From a checkpoint of a small transformer trained on Wikipedia.
Size: width 256, 2 heads of 128, 28.3M parameters.
Architecture: LayerNorm before each block, learned and rotary positions, biases, untied embeddings.
Training: 652M tokens, 5206 steps.
MLP neurons of a small language model. Each row is named by its layer, matrix (up: input weights) and neuron, and shows model dimensions 0-191. Each number is 128 + 32 x the weight over its row's rms, rounded and kept within 0 to 255. Numbers have three digits each.
After each neuron's rows, "fires after" lists the tokens most often just before its 100 highest values on Wikipedia text that the model never trained on.

L8.up855:123160128083139173153118104172126117130104062168081070097181121182187115151110091138148164172137092095148140122145069122173190152104139139091057144099129122065135183131134082142116149159120068177107102198148138068100113087128145064115122148134087111141156124138128101077156138134110149143139118127148068158076131109166153143121071084104147136176147127106113083102188157118185109155148136080132140146065141194082134157169095171164064148118157106159093139163122138146100171154188161057130095078128132133192154195100086110125155166118133098132093133115088091061076131115160128131
fires after: " the", " was", " is", " only", " of"

L9.up218:137135129135123126151127034128154098064162102111159158129089087181177156145139142109155077147095109104165095149127184183144147113147115089158144162166196145090145182112135068150115106134100130134147170178145120087181109154171096125118145083114071153129155126057060139096151136122131154135147097146098084101120110140131189123161118177138043098082179101107143132108093147138184140067097111143100090150137125152149094181158059127200133158140126149125133166137167145137135155185113145163141097128084207135072135132028167119142145148135163153073189141179154053107152182122116149171
fires after: " the", " for"

L2.up289:157146083172190109098138110136136144159109115117147157083143074124140100135163078124109184129159106170126148145110219157131062172185087179115137132059132119156146103175080048139124108124186153146149107143102165139166105090106078216144122099152100099111154072190180142173135138092122144121103102141161090160177186137167145130109126109094106133167164123093121152148096181141110091098124173110157126106089137128138129069132105106096154212121074137130094128127098172114098086146093177113154142109053104162041137157198128120097120174112077142108122170165083128139134149167112128097
fires after: "-", " \"", " Is", " As", " Crime"

L2.up116:138120076117122153174115086149126136088141170175100104134164114163131114138100129112146193199128161155133069122115114088114136177099122167112084151169142163157127169192113145117084135146150125146162149125119183131161127108135169159139135123101112117138170105088159144117115104140147097137096182216167123108093163153122130200172059174064110144088125099188106143092095111099160101114141120079143188161162106141137123174092177154146131103080154096122129090094159139131072125110117104114094083156129164089143163115167133125129096087105130181111056091177049126135141161075090138144
fires after: " in", " be", " was"

L2.up270:123098095106143174146133070126140064112142092101090148110143126133130114175138120156085167094218139145167131150121151083152089180126123162116132137110192106161067176138145148167103127122149133095118134179179130095108162107191131180110120129169190143119094155081127126170109179114159174086105198124136134136111076135163193129122102098134167109082114112167207156108085161153146124156102110177099137148135127134167103082113144140115119104165146166073110061128081087133123143104145164132112083120134097096082130124154128127127108135160153161072126130069163135097139162109158090108
fires after: " the", " in", " a", " In", " of"

L9.up367:164164128068164125090105075109095143137136093186096130127090186143184174122057119153104104118127143103126145177150082109201135126133119132097085134175154093113133117144073135144154121128075139165158133099155111141075203157099134120136048115141128125104081134148071097144093108147087143193117171102155120141129131118117118144161122088118154119088124118134129126101174149055131112107160089058166148132159078113119119111127080125079139207168106152120135142113166083123140117122094150175149126059219132091146098136101118175145127104128133090126113075135113164132176104126117206117
fires after: " |"

L7.up1008:137175111145148140097139079092135118110128165187172170076110096127146096111182118102097109192129178158167150152169134089155099144128112138151099137116151113148121135149162124079202097142170129094149133139144129125040179126157066110108113131212107128120112095125142182100080154137149145148092154078126163108114040106164123148112161136077148120080139126093069073132172140125035164118105086125142156062251136127143151071104165127172118130095144137143106069102147128173152143082115107150155124091151149099141089110109121131132114105128139166113127157134142165161129097155146078085
fires after: " of", " to", " at", " in"

L5.up381:118075185141131147121150102057071134112162134134135103066119130123138094134109208143103169108129160196095104118126179119136140140133085121148146085130098079106115146195127089144114115167196202082140135130093129152148210120141114156088088146086094123174149107122136178046093127124119157082119118130078109121171108110062165126121155159067114098142113136188086203122065089148101163094176128169164118165170083120114134123090101157176130100105167110117147079123156103133169102108112149190074101100207141091142141166199169122150086170120103160142151181133136151113151163176153102121
fires after: " in", " In", " 17"

L2.up814:179100060111105146138211100121107106166144057081114149095142145148136158132101082115140105082123110186113096210123197099115157117211129094157090102125134187164143137132164114148132099074196163183130104170133166139148146121131106156142079092178118120181111128157173178130097171165131131139101088137134087143128124118100113175112120101119145091183112160104132123145102147111146130086143183132134091136120137125076120145112112060151112138118088127165130153140079116106151101185125114110144109164082114102156120136122139063082166103109078119119110116107107120140117136147099122116
fires after: "-", " ", " (", " \""

L2.up133:112134056137116116092094115140067155103130170140061135137114083152080053084107158109144085143072133126105084102164060122221177154110170142146118115122132106105132089111083107158155116135216105194112143148099113166116119140148142178071088116110162140162094172119122103126079087172147132135154146162104106102065121130109203105131170180099160114173173147119122101118084138126160133197132175125128117170062123135133124145121110086144104150102183077125119152115102139163178096168168138141150115211132094150221176141182135137096061182100118124070123127143119150113093158145114171121
fires after: " was", " a", " is", " ", " were", " are"

L2.up391:086144150134137098158133149138193132095065092072111110119070103155137070089113099112108168115126106165101095131092139126092088130109128109113174175141153111122118122099136104136150166139123117153082136162102094075181109082173159139160160148159142091155120114150164118155160127076169105203070131102127103110147118095135100132153150145093151123164187185190127109089091125113192131156041148131197122104113147117064086149156154154111081224094139132164133134124121119119084158129113102146132146205104119058111131105199122103139100143141140146103114127093139147076087108067118146129
fires after: "-", "|", "(", " Box", " \"", " world"

L2.up772:202107120076140135096172135089129175201134161058138103160132126143099129108087156120125117075160185116123098125161130115175117094110139061151131142100098149161116193173136095169152114134098181158070170090204106166166151118168168140074118113162167170143113155111120131108094092096095089211089074113145134128134122129131149092096086152125133146110125115128065132129171077155116149169127096167093143162103081172132139126178138146164115124124143119091110109153108094135138070160148085117157111115100117148176182104130133080109100093128193127113134156094095186135130046196107141111
fires after: ".", "\n", " where"

L8.up199:071154172138151162123140151130100074102118123178145111106134101136185108130140099097172101092142137156102118081150153099120136137111142144110090128180128137155111160139083101183152141107099171095133154134155134143096116124132150180119124136118152149083109191064151065192095124077104106120150130156131117113084092129171129142130163123119104109164141164134137168144082079157067140092108094126118216118078160152109158063098134115133117159084142118122094165138150152148115154118068026127109137173177097099235163123207143136111135149165166154165120102066172110068153086177171154117
fires after: " |", " of", " 1", " 4"

L2.up31:089091114145070115148201107140193163082127168128122152123087104146120080152156191120182178175094122175100092133123153116155100080212102147129049118151177096121135112184105106077131110167164142101146185097111137132143162097144186150118120113086095138160132045176136138138111116112045121157122109159092100142099105120101142127134074113107144082094162177140137148065104113184120104117093120098155118215146135156138115121100083147119111117152136110143171171163089109152177131156130113066072160136168141092147114142124151120107097114101139157135140082152134092098207139114147190153
fires after: " in", " In", " to"

L8.up284:155128173097101158082142159068106163123070106094091134100068125151129107152107152134100100118122117120114087085179103177174149131141185112128144162070076049151095130158126179126121162071161097158176101109164168141119144161094154179141131128148084163145184079126114164092115190100123128075165109113112134172128108154087133124114167171161158113104143169101126133129145087136102088081115142168136120159070145146126156191125133083123121114095138140131164104123100132163111161209136119146111119121177166180094110076074158138082111127164139139125129213128119140124161093161163077161
fires after: " |", "-", "==", ":", "\n"

L11.up844:142101137149169139234156127102185085116133184133123113141095138125162161098162149121108119102162118145175150148143160081172129078111134095129131099102162109147117089102118088089151170133116152086125113098159102142116166143131160146126116168049144182176117164059177115167124094104179157135156120134062094145078079126139144162158115162147185072082126099088176148129199126085054072147111146070129083122175108080094086156154169101093085107067111127123137140127168149120101142061097133154154087140085155138109137107046085141133170146127143156161077090094029150137103133202124127101
fires after: "\n", ")", " 1", " 2", " |", " place"

L6.up528:105171149111156113142186124126147134135124158128121169164107155182112142169162121072118126136127154125150146152158182150127125181110107090129091135111087110097129162129167145099169091078103140163094092129047087136112127089112135128130149140155142160163064106150115112103107106112077151160159067133087053177151139110171207190193111146163139151127126083199082117111197188140114074167155165080051125145099153101144128207100113146110123154139092154118143158112114160120129159107105175147094101132126092170106143154111097131026124210151120112089105138132182120092134141121074156120
fires after: ",", " and", ".", "\","

L2.up9:140113140063141102143166123163169099091084117086167118157155169176121113123082115083205086125151077139115112149124104126136095107120144171172125193112119051131171193108140138172180152102081100210056151158107113128142087088158203145179121069151142098114135104140139078088164114167135125141117135136176150165119122126137160108132144169098213095166124112187103054123156172145107124116030108148152036137114144108169079102131099159154100104131095119137103102127075135137146140168110091128140088164097073095193126118183131125125098139099177176145141123103129117093158154142134148139
fires after: "|", "-", " In", " Total"

L12.up379:180205109113151116155139144137069126134166117175129066178097121159110159092087140112167144094117104127142119133154182106077165142101141198104108097141115124132121169063147197133109126133138127104097076167091104121110185192157095130101119111120100185085141153098147102164174132067152183070146099109069136122150104146156159065136093153170107151121210083088158103100099107120081152087102097161148133100099196127135119125108161108130129149125154176102148090096119126110100172128066112147096149164169114127179112078113075126084066169159145074157150159142191122146118107117158160162
fires after: "-", " •", " (", "\n"

L2.up450:156152119164102157104092068136135088123077146148139133073195147134108134197125198077091101098098144124168077121144148164166127121086117108101139119068117121109068133147162145151130175147150108114170151131151100093104152150150115110131038133109134135147165169146176169097122133106130108088088103088114158112144091119115131154072135205090114133182176152138122131119123120143154147111147079157139120107182150099095154074112182152133150130141116159096160078135150106077153112130120167097141119090106130097118099118144211108151141103098123126177166216062101105122110129124116137098
fires after: "\n", " (", " the", "===", " (19", "."

L8.up806:161139089167125152192073132071144092148110133106104092166183141143187163100110109111122167079143077155148119140120116064128129094119133114132085185104101084063097161102162119166128080124117139144158116169164167176171117097151098148118128110133127124178158079172142090094148144123199114189075087184178131127070145111138106122204082151115126134098126180117121134142138084134205127106206130138113159055065175126064089126124147140125123103119117142157151122154126153174153152136109102148143051093115085158128094156068066097149148154135105156111140132105107129111095172121127139150
fires after: "\n", " first", " |", ".", " second"

L6.up956:103148159146157153086108115144129128127150115146093062120119159062128088070078166088157160100121129133167099214115094138093123165133129098131095149114075148105125124109081121169151133101128146124108152171123166129162174148127123112147089147111066135141144125130122071127186120160141116092117141165113122091179116109120181131104129115069129087179165174114102148205137113106052137145155083060127178089122143130083146072108154122151119122100139146131164096108186108103198172090124063139152189044146088172107147051109154100123162154146083122136098114172089134118123188190157111100
fires after: " —", " ", " |"

L2.up135:175118174175131120121127115114129109176159058110139217139107126143094082160093127130102183090070077141132092164212137130135071094105154105118118095136124151150132114175136109147089088136091143109128113139143111184137155110152160064153102125163127147162158141141108158155130177095097133159189156169201154129130185106123087108188095133047089129140130115101141153110121142076164130084107060085153119130149108159071175129134149160086076090141106140097134095173127135162109108169145169068076096126130151096128138118116156140084141180102210112127090098123152080129114142146139139116
fires after: "\n", " (", " \"", " in", " |"

L8.up1008:153143123141169138196116088045134140116116159129086095109115124137142085164222127153120124163141155168125101155159138091151126166151113100148078112138152094065103109118174132102159177078112141072070130081109139093081130104157139172091160109192107128099129091133138144165122082136147141125146105176136143065110089147141079138153164093162179168136121142168143119084132136068106148165176112091114117145080126114108111162131111043132092177140142055115158096104173149113069102071161106176181101157140155157123118077136088116192073150135156148132114090147045152126135098133162109170
fires after: " of", " the", " to", " with", " on", " by"

L2.up563:089066128132103111134128130128156120145109123082109130200099070123060124170069166103106166163125180113092101160064135102097115138100148131130099091117094136128080111181100119149122135103115189154135130145089081127154124157223124139084159120143050155154133057076151135090096147128188168157050144128159142162119118140102182091134096136121123113119150139147090160089142099100129132158124149171143143088117203109128117075134097167120159143108174147134088154107123051095077152163103126107106150157192165142138151130111148108137156118105128209153078127107105091140179150153094168168
fires after: ".", "-", " http", " \"", " de", " result"

L8.up316:125083162163129156153067159149135143157065171080134180186084054148096118157138199139124141168180119112122127097116131142134086081092171113038130087131094138157149096157179169102145059145173083100106191139062124120173138135081130122132114121144077121122107063124132120089075136075146155113154141127171080106096105096147136156147074168159175131097115106137089151129059059096108098134141062148162192118100126154134099150116127159132089100078149112196140094126131154101122134161132119113094145104120138134135088121095087126138086128114132187103184107148147128127157060097143175149
fires after: "'", "\n", "-", " in", "al", " Time"

L7.up734:144093145151143137153186092180164132124156136125136178190108091135097147175119127091128129148110159151132159110156194085154083089178120182180109188186133132124118173093109093131140139185148104049154135137101155160088145106179119116146140122113181102117104184052147169170126106115212123066134105128139114106125076127205125126157125113123179064102126155128150162121086134111133115119097086137111081142164130135164162085089112138124085135151086131097074109156126141207075112107101082151078096132125143133151152127097124135069139157139174137162088202139120171075157163108190126176
fires after: " in", " the", " at", " of"

L8.up884:085078078096121122202156107085175152135132199101101080116138090133105138133094092103137169115124110135137113128113173088155082133118090033153103169156140054088121150095073092075172154128100133049084092117196087107115184128139124089143126118132141190111123167147132143134149171132176145165128100155101152158155158063156110143089161151180134145190157097099144103137108140073122099188160158074162139175123107172082112145056123160149082094190122153119117120097111080163123124200127129118132141099125174158106122138088074146094133196099131128094099144145062164128165142109151151099
fires after: "\n", " of", " in", " (", " the"

L12.up493:192145157103085128155170147102066138095096079102125091168146125125086133144074108146148126095121095147166099148051103157129127168191114137078177164117161107157164155118158149115139131136154107119132101144133068126153141103145165151078160079116138126170129104139112151107161172156195168116101108102099150104108174146075115135142113127102122049166143126123079145124109135085125146122106114169105086083098102167121085110128162140176082065137134141099191101182099145165141155191122104104113145087204108091084072157086130171187147073094162118072181190101086142108152140128125133131
fires after: "\n", " ("

L11.up549:164119127066157131171193107140136129139072165085126105171131132102103139075120165152167157106101128134112086097160153120122117126149114081090123117127105150147115146116108154157140139070097091155155122197158143134123124157103160098082134050205150122148133104146148132181147141145089180180053088109091115163167088140174149186120082089147115185097107103114149139097149222127099133179110132157056155186134138188126118159109067116055110191119195163163135206144119102144136079127119079121153102065127100090163080146123131111118092132200165106079077145121130191128097131138152151132
fires after: " on", ",", " the", " and", " in"

L9.up244:117113143109127167068195129084143177052095066217112114140145117137110145158149082096102102106132125065139084118158114154126153128115141140120032086142174100161117115187116110133180137114155112108166097167151117187121136156084156159151090075107056140086171182126152116162160145120125156176112138091107084058177105122152121159139132093137172104113147134193125108113160088148081135160125118065142134112106139130071135080105130126156097145119139136111106088093180129118077142128100120122087169116155125140129100124154169137106161120192086110102142132123103136150148107147135138148
fires after: " |", " "

L11.up974:139131152041141177093104179166104149140105162150133159182162159152099169098112159116153143112098084135117170196081152055156108076099140159115127162138086070129168119098165126084120065088101110094134124113169104153131134097167114126063139132195157116117140090106106125143094135112133138173131087108183108078144116167167122125120141123177167089148097121121071092099141108212145118119089065160122112144147121190136126110130174191085106144134135137080132154164145122130140100151144167093089072147087175159112214131100140085083099084111143143098176097135126087086110133105130094111
fires after: ",", "."

L8.up353:058131116184167137153124151099105091229164135094144132150131109109100162101174129100127162104150083207145064173139112096086101131118110098123061120086148140173150128068119085158142145135118165116174124117178163141146160096116128140079097113135115122141099075110156164107197124104155150122109080177147089107080106155153122102114110141151174106082110121076179160124131117119074201111143102090095150181060142138137077143090122186127107081092125152127102120133155155158135097135077098164148112131107179186084135177086101110109183145149177146154091178101101126156167151119131140100
fires after: " in", "\n", " of"

L2.up224:113140127108113138139119089136097092173126164167135151143099054133155154199111143158178161155152182181152183152159099075125101116121120173159140152168134088142130133143106151136186155222168123129090153161183153140134135093187067143122057101088158127099096127127147155120080187093127123099099132081155109086113087123164086134137143125087121091087191169116133156148129103192107085096124071136133131129157171146130133171103157127111127117149164125136069125154141129118108155152113101139092185057187129166081121144091089122141120062086135149068135145192121075159096123129143064132
fires after: " in", " In", " At", " the", " for"

L8.up613:125137092143079154120151192114140146108144176105100060143124072133191118180132141126124191139165152112170116062114138141157111142162138101153109037150076117123096086143060119128101141195060091147113104179112156137118102060170107121111118156111156131147103149120133143109032142085158139148112117129144111093092103152147113113113106114137169108182161138058108108126103141141160089162160102105104120152131139175069170134122126127243139066160136111137103145135119091126117107131183100156178139141106133133088105154098104100147145095168178143151097156094138103105167108135114148147
fires after: "\n"

L2.up297:167102108178135153124130155142127135124157142133097097157086115105125100066152146084164132179143134095075127142136111195147112063132160139145093128098140098118097044146090163099135082203130145134163059111134181065112115152103111164069130123135130085166099116166137136074097110077100157165160082213051107167192154121138123133120162169102141135109146092145120151134103162131135114138147119167156148193099162081129190103103101105154121082104125099097133180144144255082131101102152110130126076145168121144103123152105154156091123160099185112119131125151109146119051143117117107138
fires after: " to", " will", " would", " have", " could"

L8.up637:145107166121140159096196131109113144108042117100144163196102170126154146095106141055081151106115103195114106082170107094157124109135182115084136124111163105102165199138108151055126129119095148108156117108097091146131069123057169089095133101167118104114087110140135156104146080132151167123083075194094121143153106089131144170114105097152118136103114109157081132145145155168100122156113153101178130201118143126161132233140087155084092145151150147118161146156077101148127150154151126162087152119105140123117128130183173151079167134152167126125098131143134181140083174147083154119
fires after: ",", ";", " and", "),", ".", ")"

L6.up430:130139141047152113158133109144179118141135178121104149135211150171108096086100122101168124121100127169131121191056075153142163166119116106152140090142084142061082110185138115131098137113131141159103096076148082103108103113142117088148137129110163102101134083117148127094123086115147159126093152095130109143164102128099184084085121164157085135086120176184154068101157145134080115087126066184152118159052097190094108155147138162111161122096131141168129132144145187141151069157081172102102158168139133128146160154091096088126113074065091149151147117122132154069050186107175149126
fires after: ")", " is", " was"

L2.up538:107108159072086184167159070155169059106128088168152087064124110186136130141055160090100112143136092181218121109143143146191121135120173155110155144120111118140162156069102111088082129127144135171134114172136121124101150171206153100160046090114113123152095109125132080144162126128127091116156164062111125100080144106105144141082131116160133107126204140069126116108094127193117125165056139073152099155133155125093125149081093072134130122138172140141137079150182136083156172170150169125158170158094106164154155161091117120121153129170107175128157135130143135095102202093153109155
fires after: " the", " The", " his"

L2.up588:095120171085031121190162110070147118163166146139163055108195131144101114124151140143113209108119185129160102133174170115105125147113121169085104144100073086133106108113127181166176096087130115099139128123127089106187151125120127105148166141187115158098090145133110142183105144078142187118123107144126123157112128141065168193127121118167133144113101093168171102078126164116155088130081176108133114117135167119089134173107171144119174162174179183109123121166177166126108175115138146058171123100169072135111128099066136094084087073153118131124081158152132126089090078111113166119
fires after: ".", " \"", ","

L8.up317:076165153122133146117077101057078069158195089155106109147153113134174161084198197167142107107186117118094099120108101122119135186166111184149130113128144154090135126158106075108134129177162143110072144083123133169156125113105061115114153115161168166127115191129162060083159133151147139135091142140032094103095128172101143175139106131141119110127132096089128133108158138184118159126082144115129166141125152142123112094132118117147187120075151124148121099068090140148158191096116039164086081087127179179182078149123170131173118113104120156099116151082068089148173130149113093190
fires after: " as", " of", " become", " to", " into"

L8.up38:159134112142141141124148159137062077043107167114094091107091165114183152199194133162114158101129119162146089106098105128116095118126161145137069164142137094059152159145067146140117101162109057137096110139173122152110115110081150123101173097113146108153126097137153142092132138132052150082070113097095107167100123122159072115113105132141100104140107138080120096096097180126148124176170151159122152083159132182129122181135090075190165144118130143151140113049077175125176098096131135150191114130130165124102101175125129149135167150116136133147135122136113116129171125161104145175
fires after: "\n", " Title"

L8.up129:157131159148154135161181100121097126162157133186115149090100123103127127167136106126120157126194103171137201171186107105149107106103122115165135138117160142145046181118157088120125191154111140089068097148091129093136153107114120151092159168097189099118147150128125139106140107161172103079132166133077103125147148107161069168114097112141077109137116107142156137134127117144138127172116111093148149090122096210090153084109149153135120148131146130154099116105153140108179151052134111191037146128102123065101153137099178181126088117102204141083077166124088176071077110154183085134
fires after: " the", " from", " at", " From", " on", "From"

L7.up306:119125169144152168158127103112125153059171117175104153097128182132068160089077042114156153106175102118150105104166099070131135116096178100102109155127130114122143151050135136117178130144184162125130104155072115113128123187159172119103133102167111157138133117116158151158133108143172167119162114141122085132164178102124135138162106127164094096080152161223079116116160081149082126141136166115164153160142116081144133141120083133099128102107147073113085161213135137160110169143116173151045121089082106155126088107110142042148117203122165145108088106151088157097111108121101109163
fires after: ",", " and"

L2.up118:134139161134114072156147125110079120158138154137157116069141124102125109146133172099089155133073121126085155122131066132190208149072140108204105103055119140128114148148080153107135128115155110125157177135099100151147080116145160128097095143099085101070071139126106108105155114112095146103178154115124168098174115122095208089130129119117166107085099095156115050170144150122129152117122084096158148127092157151097137130151128147093111091092170113110172134168187166168059128148079159157128144167152096150142176174151130083196113189183153155109138099127149160047076154193136124123
fires after: " is", " was", " were", " can", " are", " years"

L7.up785:183127059132138137171125176128177143169141169139059165128099125114152176172158096160169167127183181110138132179118109089135112102171150109110138126173124176121145120135145110114126148099087129146154116142165159150042091110125162137106138119192224172182133095102148117108155122137139104118129093116092126111161090135150142153126129101136177057131113164147087138153173158111074144151134117111131151139126163107124193088114093110100056170099105116132173160035092097152089105196155095120073122149100172116098166123160097139183119136112161129134144093100116127076047075040161137098
fires after: " of", " in", " to", "'", " the"

L6.up713:099124155157150153151161090156124143128112148130119105098162122116096109101121139148079144124131133140133110122152161059187065156117087165127134106115120145115148108145127124119113133056101102156126191091108111099103164073113127127056114099110113113140124074152100154187135146054134143129097110140146060152093137128087211142140118159117166109137144155109170221112182086139131164185147154050192095201126138128088166110143094109139160106126164134093196161117128084136093187127094115113196116143145117094139117126118167162112104141150100159108181134103150099063122189100119098098
fires after: " In", " in", "In", " 15"

L11.up176:124077093139156137137116131070187148096082108161126094134186106162125179170131152089127112180120092121085152111087093170128111120185114085070161177117064119113125143115110146155214104144139120084112122203142128105188117162153118115090173134163151104138109127163129103175147109119140141167129083147137119097183109180117145102148099165130128115181167156066106095160089107126127123104120124077096112104080119160174073113122162129079147100098140166138099110201120141146075116164181091184108094139165073148114115116151105115163118031120202103145146077112121145130167195102095143105
fires after: "\n", " he"

L6.up622:123146112175116133112129131074105089099111122097174093160138171214122148119120101131137091124134092186097156118076094148161102138126124172166101138122174151131164089070165096109114066114107118127093113133072110090121139155116195170137201101179069115121111119100131129170145124118154147053106148083127081197085189068041155114112156134153156112144159085135092114168172130146123044171128113168140067111092112124108096068111123131140124140112121127141137139104146154127030145152107158106156156108133098125117095140097120114092090144147186137158141161172109198091105140141159137153
fires after: "-", ",", " Total", " average", " In"

L2.up405:130184098205090132112134108118127102082093139116132191073183104135082154172078174096105180144068129090184146137143113129162096134105064130139142088119148107090117189186109154155114172106069143108164097153180112093157180124093165090145149114054184179128106070180119118143153111084177157119143134133143112131193109127127151136136142129150063182152169103150101132123113115163161142122084104056146125119102080141111190136141157138087122107125094079115164108164157157163082111126138110131134148151115122118158171137141175158129133167151099126127128120157109142119147103178120123106
fires after: "\n", "===", "==", " Pro"

L2.up513:139086101140125125144135115137090041108129097104145098114063119139129133165155149150086144125142161193110097169098143117101149173142095114083162104143108094180097155089069139194113133124133203151106105120092151139144139113031118150105121102120123157135135158082118117162227177107153069134187108182121146130140124164065162065164167171117117072096073122180109148132138080118079215134174132115113107157110049142087127134126131153122113109115125105118090162134134119145116183146085120150129107067145158108133180181121166100113125157121144091141109164122135161098151135182129094131
fires after: ".", ",", " In", " in"

L2.up546:140100175119108064125174098184099060144150089166119112178120161134112119130167149065124161148093163094108069190157148122177131147169124157140115129176088118147123023174093148145100130067152165159107128131075135127157169116136099161132077139152139151125134156152105171127142124140055123179175120086155174138108192154126133111098114113156130145130124090102117112087142116086125096131112114104139110093106136120120110124134113131113129167134150171096120113124097047143107170086117145082055137159190191094110132090113133132117111113140140075124121114129163128125155148086138158141
fires after: ",", " \"", "-", " Dio", " ("

L11.up480:145119168201133153148170154112124148188122105140157161114156103084132122113133173122093180148120148137132075145166123164173075092096121113107138144125202137137103169189154103099156081138119134101079072091093167177140162160142154163152093142115119131103119095085110136129098189100093174128155119110106112105095098071098087135166157083187148120130125126186113090135129162126110153170106109123125085064116122101182123115082154134053114128153152108126016111129127127136108185086098133117149154124125127122137111097166168190128115076150136138123161150102159115117143126166130140173
fires after: "\n", " |", "=="

L2.up692:108116089142152118147179109061181137088094119078188096124112158170127153126129141087149151110095117153126108079210131109172090167231171152152115142129094060174159113119040095115103103181185124155116152162122124107159152119147146111180149145170167118151129129144127141080074127093131166167157139131119110126136152128141155149179126147143133098123181118114086156139069171153111125119118136127109057124146070120142161241104155174144078193111149154085096088129087133116106099177155128130091122143169161119112095074140129100086134123165166138084147166148147177161127164114118143142
fires after: " (", "-", " \"", " in", "|", " de"

L7.up769:094114140096136177074097157163180133129107153149130141144115132151095178106143140110181189129147162143056131171090160126112086128180129077131153116163110069156088101134065122170147159081166153074142131043132172133110152132067142073139092133095092146127086156117151089148131124142191124098142107163108113127121160164134186140111146141103178127051136104078154172120162120111090128125118124132167201149155142131159162127117196067144137117110172079035110099108134123125091104099151107076112194115127169173151129147140163086175059127117149137104103126152061145153197146079133148187
fires after: " of", " to", " List"

L8.up731:108113122196137164115109111116103073137073073164100089151126110127129156136118154132177123143169105142176105149074112110199180124130139049080053135065140156152177145149099135096138154175137153133161107068192097151094033111129061145048130114087121093148120126132141131119112141130157079096161139168150156132171137145133147113144126083115156120158122113151092099088131166095126115198109129101115126205133138148130088103103195120119089073165110118128138138128163144094149204103129133125099120124151132144129118138166106145167055151079114059077177184121134105112131141129122136107
fires after: "\n", " one"

L11.up20:144106113109070097125115100153134129089023095112176125149139140092123156118094131129106074176185139165154101129092109089111130151136143174109104163149117147085111189127109113167150110090176083165101120135088115134123150175136138130158140084125195116146102150184141148120173086090118113137077149132112132111117105126096082125164092126114133092127137172117149126169136111101066064149153145067164114096148155137131077169122130084115145070175082104099139121120166190127164106140131114168056176105170097112206042101134157124181124092101183195109191102126137115170203131193156120107
fires after: "\n"

L2.up372:168195158104134146076125160160130161086151111102131159162189089110119154115137179098105060145168097118155108137155106131134184201098103162140109170133059115093150086126112124121141115160145151123166082112130101132143083139195167140106118141166156121147112128184137133135172061139068181111144141122158146084108137099132171221148081125094167073103168174145132052113138100115107142107117176094180111130071155170074138090133146114164116141147124097102114132125122088082141138142111168151119152210125120095127132195131117122152126189092131143143148134151092058111121100172083129142
fires after: " was", " were", " consist", " been", " be"

L7.up574:158126129114097141193158157064091098109094149161078089126123125171164110105113162126119118144092123175098126139123051167140100155145105099156055146069115116089135112111173156119130156148146108129102163083105142157159121073114122107119183098139144235153095133183139129169158089160138156116052151068128125184072173172120140140120064146117161156131127152115161157146107150148100108104130181133126184083136078153101147137100143155139167164135094115144165082174103176145130159171108093113140165104128196151132103177072117121146168135078077122179087198071098122173126182090072114122
fires after: "\n"